From a checkpoint of a small transformer trained on Wikipedia.
Size: width 256, 2 heads of 128, vocabulary 8192, 15.4M parameters.
Architecture: RMSNorm before each block, rotary positions, no biases in attention or MLP, untied embeddings.
Training: 645M tokens, 4924 steps.
MLP neurons of a small language model. Each row is named by its layer, matrix (gate and up: input weights) and neuron, and shows model dimensions 160-223. Each number is 128 + 24 x the weight over its row's rms, rounded and kept within 0 to 255. A neuron's up and down rows have the sign that makes its largest values positive.
A block is one neuron, or neurons of one layer that tend to fire together. Before each block is what it responds to, as a language model described it from the Wikipedia text at the highest values.

Responds to: Name-ending word pieces. Final subword piece of a multi-token proper name, mostly surnames repeated as sentence subjects, e.g. Pres|ley, Hans|en, McAll|ister; also places (Rock|ville, Kaship|ur).
L7.gate159 [119 127 114 136 128 125 167 145 126 133 132 169 139 102  91 128 133 145 120 146 103 104 103 134 199 124 122 107 105 141 126 154 139 120  90 103 157 118 122  79  99 117 123 114 128 174 105 127 152 130 116 108  88  99  90 110 127 133 145 101 146 159 128 112]
L7.up159 [137 170 134 142 102 152 121 142 180 149 159 151 103 124 141 147 104 104 148 145 141 144 136 104  81 150 128 118 142 111 161 162  93 130 116  88 154 159 148 129 128 112 109 106 148  98 150 122 129 131 121  88 108 134 164 117 166  82 151 145 120 129 129 116]
L7.gate171 [145 124 124 167  78 153 104 111 131 127 150 139 139 143 112  94 145 162  92 119 155 134 147  80 119 128 145 104 162 142 154 111 132 120 121 120 162 146 140 146 120 129 125 154 160 124 101  69 137  81 111 123  92 108 167 151 113 133 158 107 139  84 139 134]
L7.up171 [135 136  78 134 127  77 142 111 142  90 166 126 158 130 122 138 147 127 116  61 144 131 141 130 119 141 146 131 138 127  98 145  90 113 185 139 143  58 132 134 110 130 114 115 161 140 148 108 146  89 149 181 123 116  91 159 119 144 111 134 117 134 133 128]
L7.gate236 [159 105 123 134 149 100 153 143  94 131 126 117  82 157 124 128  91 111 113 134 159 130 140 145 123  79 151 119  67  72 111 136 153 130 180  76 121 103 176 109 156 139  92 138 149 114 130 133 139  53  99 133  89 129 122 115 100 154 137 126 140 114 109  84]
L7.up236 [114 117 107 112  68 131 135 148 162 133 147 148 143 124 110 146 126  64 145 131 125 106 132 173 103 137 126 149 109 126 153 109 118 139  91 155 161 128 126  71  94 134 109 110 110 159 104 152 101 110 102 128 135 149 128 124 138 153 113 135 147 107 106 164]
L7.gate287 [135 123 120 136 100 106 120 137 133 127 133 146  92 118  73 122 130 144  98  83 144  85 141 168 139 161 156 115 141 128 103 113 157  94 128 120 148 114 136  92  95 130 101 122 139 134 151 123 151  84 101 123  83 114 125 121 127 173 157 104 158 132 143 138]
L7.up287 [120 100 159 174 139 123 144 129 134 118 115 162 130  95  95  93 108 136  93 143 140 125 122 149 136 126 184 146 126 113 138 136 162 128 152 112 181 108 121  96 143 111 120 121 161 134 124  67 149 119 129 104 122 101  86 143 105 191 126 131 165 114 118 154]
L7.gate303 [129 138 113 107 100 107 112  83 119 105 161 143 133  91  93 104 102 106 135 104 133  91 139 137 127  94 192 148 108 111 111 127 160  95 168  89 165 146 134  99 168  91 107 136 158 120 105 131 137  99  96 152 135 127 176 134 120 123 147 126 142 121 132 110]
L7.up303 [112 141 149 113 116 103 136 109  83 100 129 166 124  95  83 118  77 110 126 123 186 120 154 137 146 120 125  70 173 129 124 137 158  90 163 138 130 148 109 154  97 106 124 135 150 141 169 117 161  77 116 149 115 101 140 155 155 151 127 168 127 104 150 125]
L7.gate462 [120 129 169 114 107 120 161 141  95 126 145 162 108 116 147  93 114  93 141 122 132 114 133 119 115  98  99 120  89 116 161 114 138 117 125 122 139 138 104 146  87  75 166 118 133 165 180 109 135 111 136  97  98 159 150 143  98 131 163 188 109 123 119 145]
L7.up462 [165 133 118 172 106 122 126  99 133 121 138 153 145 130 106 153 106 128 129 127 132 131 153 114  64 121 130 102  86 120 154 124 143  91  92 145 182 132 119 124 125 149 115 138 122 147 149 151 152 116 145 152 109 138 160 118 117 119 176 138 159 168 126 138]
L7.gate570 [144  91 169 129 122  94 155 103 130 109  84 171 124 150 111 117 103 150  73  93 113  98 143 131 145 150 133 145 120 147 162 141 133 150 120 123  82 151 103 145 126 117  86 142 130 168 103 133 112  88 152 128 101  89 129 125 132 124 139 101 177 133 145 146]
L7.up570 [137 168 136 137 198 126 135 149 121 127 138 152 156 112 138 139 157 128 130 112 121 121 126 130  84 117 120 159 133  85 154 123 131 108  99 142 135 150 122 122 139 130 131 150 160 110 137 130 104 106 163  97 128 114 152 153 140 162 148 175 122 148 146 159]
L7.gate585 [ 62 119 100 147 135 122 109  93 135 121 126 147 104 158 122 117 107 117 153 134 102 146 151 150  95 112 113 114 112 150 126 119  87 133 160 123 173 129 126  86 100  74  97  92 178 157 120  91 165  84 133 125 140 128 136 113 141 107 120 145 132 175 127 124]
L7.up585 [123  83  77 102 131 138 142 116 136  90 130 163 113 169 109 103 110  80 106 143 140 141 148 145 102 102 152 110  83 127 107 111 171 129 176 137 136 110 133  97 140  96 135 133 157 141  92 116 118 136 106 196 116  91 128 101 103 134 152 185 122 120 115 103]

Responds to: Inside creative-work titles. Words and word pieces in the middle of song, album, book or episode titles, such as the in Screams in the Night, Love in Power of My Love, ways in Always, Life.
L8.gate30 [147 143 126 150 158 148  81 154 128 123 121  82 135 145 116 172 151 127 142 148 121 168 188 149 182 141 137 121 129 105 109 121 142 114 143 125 131 149 161 132 115 163 143 102 130 139 108 134 128 100  98 141 119 107  88 146  71 123 149 120 163 141  83 156]
L8.up30 [159 164 105 116 140 161 135 110 120 103 124  99 136  99  91 151 134 165 139 112 125  98 130 123 116 117  67 139 110 126 156 132 142 103  91 143 118  63 148 148 150 111  84 145 104 133  99 150 132 151 113 116 103 134 105 138 141 167 115 125 101 147 193 126]
L8.gate590 [102 159 102 164 106  88 123 128  86 148 107 154 138 157 102 161 141 143 104 153 122 132 107 102 107 135 103 119 135 119 151 117 124  85 116 105 119  77 169 144 136 120 166 123 105 127 116 125 166 106  88 142 130 154 107 140 128 145 153 149 123 123 102 152]
L8.up590 [ 99 148 126  93 116 197 110 196 105 105 163 131 116 129  88 166 113 156 111 102 146 128 123 120 135 112 113 137 151 140 109 155 133 111 133  94 144 151 133 138 132 121 112 197 111  92 165 163 101 103 109 138 150 118 135  97 144 121 140 138 142 156 142 115]
L8.gate619 [117 136 104  95 139 145 134 118 137 126 152 104 106 127 137 147  98 114 173 143 158 123 103 132  71  90 112 101 107 122 125 121  60 159 116  98 143 107 122 124 123  88 127 135  92 124 129 133  95  98 138 116 112 118 111 112 133 130 107  85 172 124 129 134]
L8.up619 [149 135 112 126 115 135  94 153  94 128  85 127 126 174 119 111 144 173 130 114 153 143 177 172 151 164 118 151 112 145 120 116 139 139 142  98 104  99 150 150 101  72 119 142 104 184 120 165 119 137 111 138 131 104 105 100 129  99 127 147 108 154 107 100]
L8.gate628 [140 168  99 120 120 110  87 125 140 122 133  71 111 114 151 158 138 162 153 116 120  97 137 108 111 144 117 149 131 130 125 135 117 100 157 136 119 100 137 119 119 117 117 124 134 139 156  92 135  82 120 134  81  78  94 134 107 129 166 143 140 107 147 146]
L8.up628 [113 137  88 158  98  99 105 136 114 171 141 123 142 120 102 151 115 145  67 182 116 131  89 121 131 119  81 145 150 137 128 156 131 111 122 154 116  89 134  99 137 134 138 146 127 120 175 145 138 150  68 134 109 138 135 150 140 140 129 141 125 125 131 101]

Responds to: Elided apostrophes in titles. Apostrophes after elided L or d in French/Italian names and titles (L'icône, d'Orléans); also The/the opening listed titles or institution names.
L7.gate12 [ 98  94 175 138 127 109 109  97 111 167 137 135 146 131 126 124 179 137 108 139 137 156 121 141  90  95 131 180 101 148  98 127 131 188 165  99  92 142 158 101 110  69 127  96 143 149 118 159 104 105 128 124 152 133  94 122 125 148 130 103 158 147 147 135]
L7.up12 [134 157 120 115  99 112 113 192 130 146  63 151 128 105 148 138 112 172 111  76 141 124 124 136 139 130 136 120 122 192 122 149 159  95 134 169 148  98  92 144 108 103 111 118 128 124 156 122 107  59 131  99 116 134 159  83 155 117 145 109 115 110 121 129]
L7.gate19 [151 116 128 155 125 157 101 106 128 113 141  81 152 115 124 158 136 177 123 119 144 100 162 122  99 127 107 130 143 140 123 104  90  83 137 167  71 118 143 140 113 141 122 125 117 183 151 154 129  84 137 159 113 142 161 145 141 125 108 142 109 118 141 124]
L7.up19 [140 141  91 150 145 138 106 154 156  84 167 114 101 132 128 112  98 100 137  79 144 105  82  98 124 131 114 156 128 106 126 122 100 140 172 116 130 115 155 127  79 144 101 130  68  90 146 138 143 165 127 110 137 122 115 135 121 125 126 109 125  72 132 131]
L7.gate26 [133 113 122 157 155 142 139 107  98 140 153 139 133 155 139  97 153 137 185 153  82 105  96 178  95 112 137 108  98 135 121 100 136 104 105 124 115 151 113  80 147 161 121 121 126 150 122 117 158 140 124 156  88 145 179 152 108 104 161 102 147 112 135 139]
L7.up26 [135 159 101 157 158 100 115 128 131  94 104 100 155 135 121 122 121 115  94 108 104 107 111  81 157 125 131  98 134 129 132 147 137 113 128 136  79  92 152 127 158 122 129 118 170 133 130 180  79 117 131 135 108 121 131 158 138 133 152 124 155  96 143 132]
L7.gate251 [134 125 102 171 104  74 143 144 121 131 106 135  96 147 147 136 113 146  93 105  85  90 165 171  95 173 167 158 134 129 150 118 134 161 115 167 165 159 197 146  90 128 125  98 106 114 122 148 122  90  94 182  85 110 146 109 126 115 122 103 130 162 128 138]
L7.up251 [138 136 149 156 140 136 132 161 118 137 171 119 177 120 133 156 118 138 100 146 123 147 114 126 134 117 127 140 115 102 128  98 132 139 123 140 128 119 109 118 130 174 115 119 117 146 179  83 121 145  79 115  92 184 122 120 117 118 137 128  76 148 108 173]
L7.gate263 [120 125 106 119 153 105 126 160 112 171  98  79 134 151 115 108 105 142 120 113 118 126 158 105 165 129 144 124 141 125 137 127 123 170 161 124 138 136 134  95 126  63 131 113 139 112 139 122 128 130 108 163 100 135 128 105 136 126 159 135 124 125  91  90]
L7.up263 [141 107  96 121  89  90 102 122  84 139 156 110 139 116 101 104 128 176 126 111  98  84 168 117 126 119 144 164 116  99 117 128 114 111 135 156 100  79 129 116 136 103 126 124 122 102 140 104 120 112 118 123 120 127 103 128 145 137 139 116  96 138 137 108]
L7.gate383 [147 130 132 149 116  77 171 151 129 144 159 137 172 140  79 118 114 101 115 123 108 120 111 143 120 120  94 159 114 156 106 101  80 124 130 118 154 168 142 107 143 118 147 113  98 168 154 128 105 122 114 127 105  99 131 100 147  93 118 164 113 159 105 103]
L7.up383 [142 110  80 177 110 123 126  99 150 150  86 111 128 127 107 102 117 133 136 143 125 142 149 169  98 149 172 148 117 158 130 114 122 162 131  97 107 115  86 144 123 143 157 123 128 142 147 107 103 114 137 127 128 157 146  78 141 112  98 105 146  82  65 141]
L7.gate534 [110 175 160 148 107 121 177 154 105 120 148 119 135 147 130 124 178 107 139 145 136  98 148 121 104 120 139 129 162 128 122  95 135 127 153 119 113 172 127 138 188 155 160 131 118  91 129 121 131 129 125 116 114 113 154 165 131 123 130 131 123 119 155 113]
L7.up534 [139 139  80 122 139 113 102 147 132 145 175 131 128 177 140 105 124 101 106 161 155 109 139 119 104 148 105 163 105 126 103  64 139 110 163 146 120 107 106 133 123 119 136 109 126 136 147 114 152 114 170 131 125 110 124 152 117 156 106  95  82 164 145 147]
L7.gate630 [150 136 116 178 113 132 136 107  99 153 161 126 127 150 137 113 180 110 152 127 176  75 148 145 136 128 129 136 111  98  88 142 133 153 132 111 129  78 125 131 110 129  89 122 116 130 144 138 120 104 107 144 107 182 138 122  90 152 122 118 138 119 139 108]
L7.up630 [126 129  73 101 177 125 105 118 168 111 159 153 123 110 152 139 130 165 120 177 129 105 147 122 138 118 122 122 146 110 143  96 115 125 141 155 138 114 125 103 141 199 133  79 133 119 141 116 135 191 132 162 115 122 145  86 156 116 101 110 149 132 135 131]

Responds to: Acronym-internal capital letters. Later capital-letter pieces inside all-caps acronyms and codes, such as ACORN, SOTELGUI, ASMLS, WZEZ, plus some commas following place names or dates.
L9.gate158 [142 131 123 114 139 107 158 160 156 123 111 146 150 146  61 133 125 114 109 126 163 127 123 118 110  73 126  99 135 122 113 111 149 107  92  83 144 119 144 144 160  56  95 103 132 115 137 156 163 152 111 152  84 130 118 114 113 134 161 132 112 162  87  94]
L9.up158 [133 127 134 139 143  99 159 132 105 134 148 147 146 103 121  98 124  96  97  79 116 130 115 105 150 102 132 167  98 122 126  84  89 134 146 142 163 131 135 140 150  69  96 156 124 165  82 136 158 160 133 149 103  93 121 116 116 103 104 156 136 116 129  81]
L9.gate195 [177 141  91 120  99 138 111 136 120  65 124 129 163 126 153 143 134 111 170 135 181 156 152 137 120 127  88 150 142 149 133 135 137 157 118 185 136 126 156 133 113 104 128 118 132 127 103 115 139 148 128  98 141 154 123 173 109 126 140 136 165 132 132 126]
L9.up195 [133  98 115  84 122 131 122 128 112 139 131 136 162 119 142  96 138 124 103 105 133 114 124 123 114  98 109 113 138 144 143 130 139 150 121 121 129 139 134 148 116 113 124 112 160 125 156 117 177 143 121 115 177 123 112 127 114 130 171 149 134 151 179 166]

Responds to: Word-start consonant clusters. Opening consonant-cluster pieces of split words, mostly surnames after a first name or title, such as Sch(midt), St(orl), Bl(omfield), also St. before a place name.
L9.gate332 [103 149 147 127 110  53 122 113 113 134 100 144  84  95 159 136 107 137 119 136 119 134 147 101 170 122  79 144 134 118  70 120 140 125 112 106 142 141 111 127 145 158 138 162 133 160 166 164 156 117 141 154 109 135 171  93  82 137 138 118 140 140 106 116]
L9.up332 [113  99 161  94 121 102 109 135 119 126 168  85 106 104 153 135 123 149 168 167 107 126 155 106 151 116 122 133 101  89 137 106 147  90 144 140 132 127 110 143 154 146 103 143 144 109 107 124 132 113 120 140  88 121 167 134 100 178 164 133 141 105 148 144]
L9.gate614 [151 115 144  83 123 129 133 108 155 136 113 153 103 114 149 165 148 102 171  98 112 126 149 134 120 131 133 124 141 130  85 130 135  95  89 133 131 117  99 132 134 124 117 106 140 134 154 134 129 100 123 105 123 138 139 103 146 146 130 142 143  93 157 119]
L9.up614 [103 135 130 126 125 127 149 152 141 167 147 146 151 163  88 164 119 137  97 150 180 136 148 122  80 152 159 168 150 110 126 124 128 138 150 128 101 161 103 128  92 139  98 167 150 137 104  88 121  98 151 172  89 122 142 158 138 147 139 161 118 112 116  84]

Responds to: Surname-ending subword tokens. Final word pieces of a person's surname when it is repeated as a sentence subject in biographies, such as Sakagu-chi, Charalampopoul-os, Fo-ster.
L8.gate123 [148  73 112 126 109 134  86 117 143 101 135 100 144 121 122 104 107  58 135 124 126  94 154 119 147 121 130 130 100 161 134 148  90 104  97  87 171 134 173  89 156 126 115 129 152 159 103 131 153 128 176 101  72 147 117 146 104 136  81 139 156 121 148 107]
L8.up123 [133 115 116 112 165 169 144 153 127 145 158  96 127 150 110 113 153  95  96 119 141 130 170 152 197 114 127 129 103  96 123 113 156 157 164  89 134 133 101 118 111 118 101  92 120 122 102 116 101 167 149 186 142 113 126 165 103 167 129 140 107 134 104 113]
L8.gate330 [135 131 124  42  87 103  99  81 121 106 119 111 102 132 101 141  85 135 124 109 121 121 148 127 154 138 139 127  93 139  86 151 133 157 155  85 153 148 110 105 143 146 149 120 167 121 110 118 145  96 135  95 118 140 105 135 114 132 135 185 147  92 127  70]
L8.up330 [128 139 139 151 142  99 153 125 128 151 146 137 128 122 123  84 163 149 163  84 112 114 122 175 106  88  87 104 115 130 167 139 113 127 179 158 141 103 121  98 104 135 123 116 169 135 139 117 153 136  96 189  92 141 157 105 112 146 101 132  85 130 201 134]
L8.gate393 [123 101 105 158  95 114 147 122 102 128 132 155 146 142 125 140 113  85 128 128 155  83 102 102 126 160 103  87  89 106 138 156 127 151 150 122 158 142 108  78 108 120 145 122 149 144 138 163 121 129 136 101 100 141 168 100  90 114 171 178 174 118 152 144]
L8.up393 [153 143 120 150  99 115 145 167 100 127 166  90  97 149 118 121 135  91 146 132 147 140 135 164 161 150 151 142  78 134 101 134 113  69 130 118 110 155 107 131 133 122 126 140 149 118 122 118 100 100 131 109 106 105 101 129  91 154 166 157 135 133 137 148]
L8.gate636 [147 138 125 141 125 127 122  95 108 132 156 171 173 139 116 119 157 117 118  97 103 102 109 152 114 136 109 164  99 115 124 131 148 125 133 154 177 148 139  84 128  94 119 120  94 145 110 158 157 182 110 113  80 105 112 121 114 163 120 186 118 133 166  87]
L8.up636 [141 105  82 114 145 130 144 101 164  92 161  87 138 115 120 125 131 163 157 114 152  65 126 132 128 124 119  82  95 144 146 138  94 112 127 143 139 101 112 171 139  70 110 168 152 106 126 114 128 143 128  99 127 170 113 137 120 119 114 153 147 107 152 166]

Responds to: Capital letters in abbreviations. Middle or final capital-letter pieces inside acronyms and short codes, often in parentheses after a full name, e.g. (MLA), (RN), CVO, CRO.
L7.gate74 [114 170 164 118  93 107 141 143 148 151 143 126  94 106 123 110 167 152 185 155 148 114 112 150 148 144 131 166 141 178 152  97 155  90 112 154 158 127 104 139 129 154 159 141 108 121 102 137 131 164 114 123 130 157 121  97 102  93 159 137 130 135 120  97]
L7.up74 [146 116 109 137 111 115 156 145 141 107  91  97 118 109 147 135  93  92 156 146 129 145 153 177 129 131 115 133 110 139 114 114 163 134  99 187 177 116 146 140  87 128 150 151 121 101 136  86 161 142 123 126 161 131 130 169 120  89  90 124 104 122 164 140]
L7.gate98 [134 155 137  86 112 140 127 150 129 143 154 141 148 130 132 107 115 114 150 129 114 132 144 123 148 117 159 110 115 134  72 131 113 110 141 104 104 166 141 151 115 176 147 136 152  67 128 137 183 155  99 115 125 157 159 176  95 102 191 134 134 142 105 100]
L7.up98 [112 159 144 145 122 149 123 131 146 170 121 116 134 108 142 138 137 160 110 132 122 153 150  91 143  96 160 142 169  98 109 139 151 131 118 145 116 155 121 151 158 125 155 112  99 149 107 143 148 128 139 100 156 128 107 110 119 120 100 130 122  92  98 148]
L7.gate112 [103 116 157 103  96  88 126 119 167 118 102 123 130 117 134 104 144  74 139 115 116 116  72 151 108  98 112 135 107  92 143 142 130 110 116 159 155 130 162 100 140 142 148 117 151 138  64 156 135 156 129 178 126 131 135 112 117 132 121 183 132 134 145  79]
L7.up112 [153  87 119  62 149 153 142 137 186 135 112  97 104 136 139 134 156  91 122  98 111 170 134 147 125 140 149 139 137 134 113 110 105  77 144 148 134 153 162 128 126  69 130 109 113 104 130 101 110 123 129 176 120  94 112 100 155 124 136 130 156  93 147 118]
L7.gate194 [136 126 151 137 119 173 141 178 108 168 125 144 173 158 111  94 113 132 107 144 146  92 133 156  86 119 130 161 128 144 109 153  89 109 105 103 174 128 127 160 142 137 157 117 135 139 133 120 147 113 104 138 100  80 154 127  77  91 157 123 124 130 121 103]
L7.up194 [100 145 152 137 135 116 171 132 130 135 106  98 152 121 190  89 152  85 104 135 151 114 125 142 148  95 126 181 101 124 100  80 132 154 134 114 129  94 105 121  92 126 135 116  85 118 114 170 101 111 145 135 130 131 151 118  95 129 174 134 123 107 122 109]
L7.gate310 [140 135 140 116 121  93 156 171 145 130 166 125 119 129 100 122 134 112 169 112 134 133 151 160 128  93 178 136 127 124  86 138 111 151 110 148 153 104  94 111 131 131 119  78 115 135 119 148 157 128  75 152 168 122 110 140 115 114 145 158 103 158 121 124]
L7.up310 [138 112 165 153 129  94 160 156 130 118 123 103 131  94 171 105 105  98 141 106 117 104 151 119 180 142 152 136 122 159 140 141 117 139 100 129 130 108 100 168  96 130 138 148 135 134 121 131 117 165 108 173 159 138 127 175 147 113 147 104 109 155 114 127]
L7.gate379 [112 124 141  95 132 139 160 155 136 148 125 150 144 131 112 129 143  98 216 134 122 175 135 148 140 124 160 167 111 126 133 139 128 126 133 154 122 144 128 117 122 156 144 129  95 143 143 145  98 145  76 170 117 168 217 165 160 117 138 121 141 125 130  95]
L7.up379 [114 122 164  79 109 165 150  96 134  71 129 168 104  92 129 163 108 143 123 163 162 147 147 108 116 116 122 123 140 165 102 161 149 127 147 103 116 135 111 151 111 146 136 173 121  85 147 100 133 121 164 131 138  86 116 115 144 116 137 151 126 107 127 121]
L7.gate422 [138 111 167 120 128 102 171  98 126 126  97 136 106 120 114 134 120 124 148 133 111 163 120 129  94 120 156 135 149 180 102 138 150 100  80 125 130 156 121 132 137 146 149 152 112  88  88 158  98 151 151 107 107 147  88 162 116  78 124 131 141 141 156 123]
L7.up422 [154 132 125 174 139  83 154  65  77 181 161 132 140 121 125 104 120 140  94 105 125 123 131 162  93 162 124 103 129 131 110 104 124 102 109 162 185 151 125 172 143 117 148 107 136 141 167 105 109 162 129 136 161 101 159 116 125 141 102 180 145 147 162 122]
L7.gate547 [136 145 153 182 153 137 101 146 163 140 112 141 116 147 149 102 132 112  98 120  78 110 112 148 119 115 108 172 156 131  96 149 102 137 102 132 152 114 135 139 126 115 197 115 114 165 172 134 111 126 120 111 141 104  95 115 127  89 138 105 105 154  53 111]
L7.up547 [114 127 149 156 135 117  97 165  81  80 160 154 174 160 161 118 151 145 146 155  93 133 105 183 135  85 146 131 115 125 170 127 122  80  98 141 155 106 126 143 146  92 137 127 117 142 151 119 101 160 113 124 147 137  94 121 111 137 143 125  69 138 103 132]

Responds to: Inner pieces of codes. Middle or final pieces of acronyms, abbreviations and alphanumeric codes, such as the 71 in HV71, the 45 in VK45DE and the T in KTM, plus sports-club suffixes like IF and FF.
L8.gate212 [153 125 140 163 127 138 130 158 140 102 149 144 160 142  96 129 118 120 149 127 144 142 136 155 172 142 110 131 158 102 100 155 187 124 118 148 135 133 147 144 164 133 143  83  98 142 123 119 119 153 125 170 138 113 119 145 110 156 135 117 173 178 143 132]
L8.up212 [143 106 144 127 113 151 138 154 170 104 101 109  97 118 153 117 122  86 136 134 149 141 114 133  88 109 104 158 132 179 166  92 168 103 112 102 147 126 149 157 145 136 145 145 170 111 110 156 121 153 108 173 134 124  87 156 145 101 173 123 114 153 117 144]
L8.gate314 [168 105 145 156 165 144 127 138 129 145 113 148  95 139 131 142 142 137 128 110 149 141  94 120 100 136  95 165 104  95 149 105 135  99  95  49 132  84 131 142 119  98 130 168 128 154 143 151 148  52 119 137 130  97 129 115 137 116 140 143 143  96  92 119]
L8.up314 [107  93 135 135 120 154  98 119 120 116 159 123 154 132 115 129 123 104 127 156 163 133 150 128 109 163 130 108  83 118 123  98 143  98 123 126 154 100  88 159 129 166 158 154 123  78 119 115 134  93 138 138 185 124 148  98 138 121 160 138 136 131 135 147]
L8.gate365 [138 103 138 142 158 119 173  94 105 168 131 118 137 121 115  92 110 126 138 113 152 140 132  93 164  94  77 128  97 152 132 119 136 152  94 152 158 113  85  93 191 162 132 108 104 140 147 123 139 136 122 132 109 130 107 150 125  99 116 119 138 103 137 108]
L8.up365 [122 109  81 133 123 123 117 128 151 118 123  75 173 143 109 116 132 122 125 151 144 140 153 115 157 117 117  98 116 182 138 154 148 123  95 158 114 156 127 111 155 115  69 136 161 125 103 123  84 117 129 120  75 114 120 148 111 102 176 108 149 118 129 112]
L8.gate378 [100 136 204 132  90 172 152  96  96 121 114 154 109 106 104 193 122  97 117 151 150 132  93  96 134 130 115 148 138 128 124 118 119 143 105 114 117 156 121 137 131 174 169 103 119  81 137 120 156 164  71 140  99 140 141 126 169 130 146 170  88 141 126 126]
L8.up378 [ 83 136 122 164 133 114 170 117 147 157 124 137 137 160 142 136 159 133 150 117  93 129 144 155 135  97 131 122 139 137 153 105 116 130  53 143 137 140 148 147  88 106 139  86 102 104 116 112 126 137 141  96 128  99 150 164 146 111 105 130 117 156  99 138]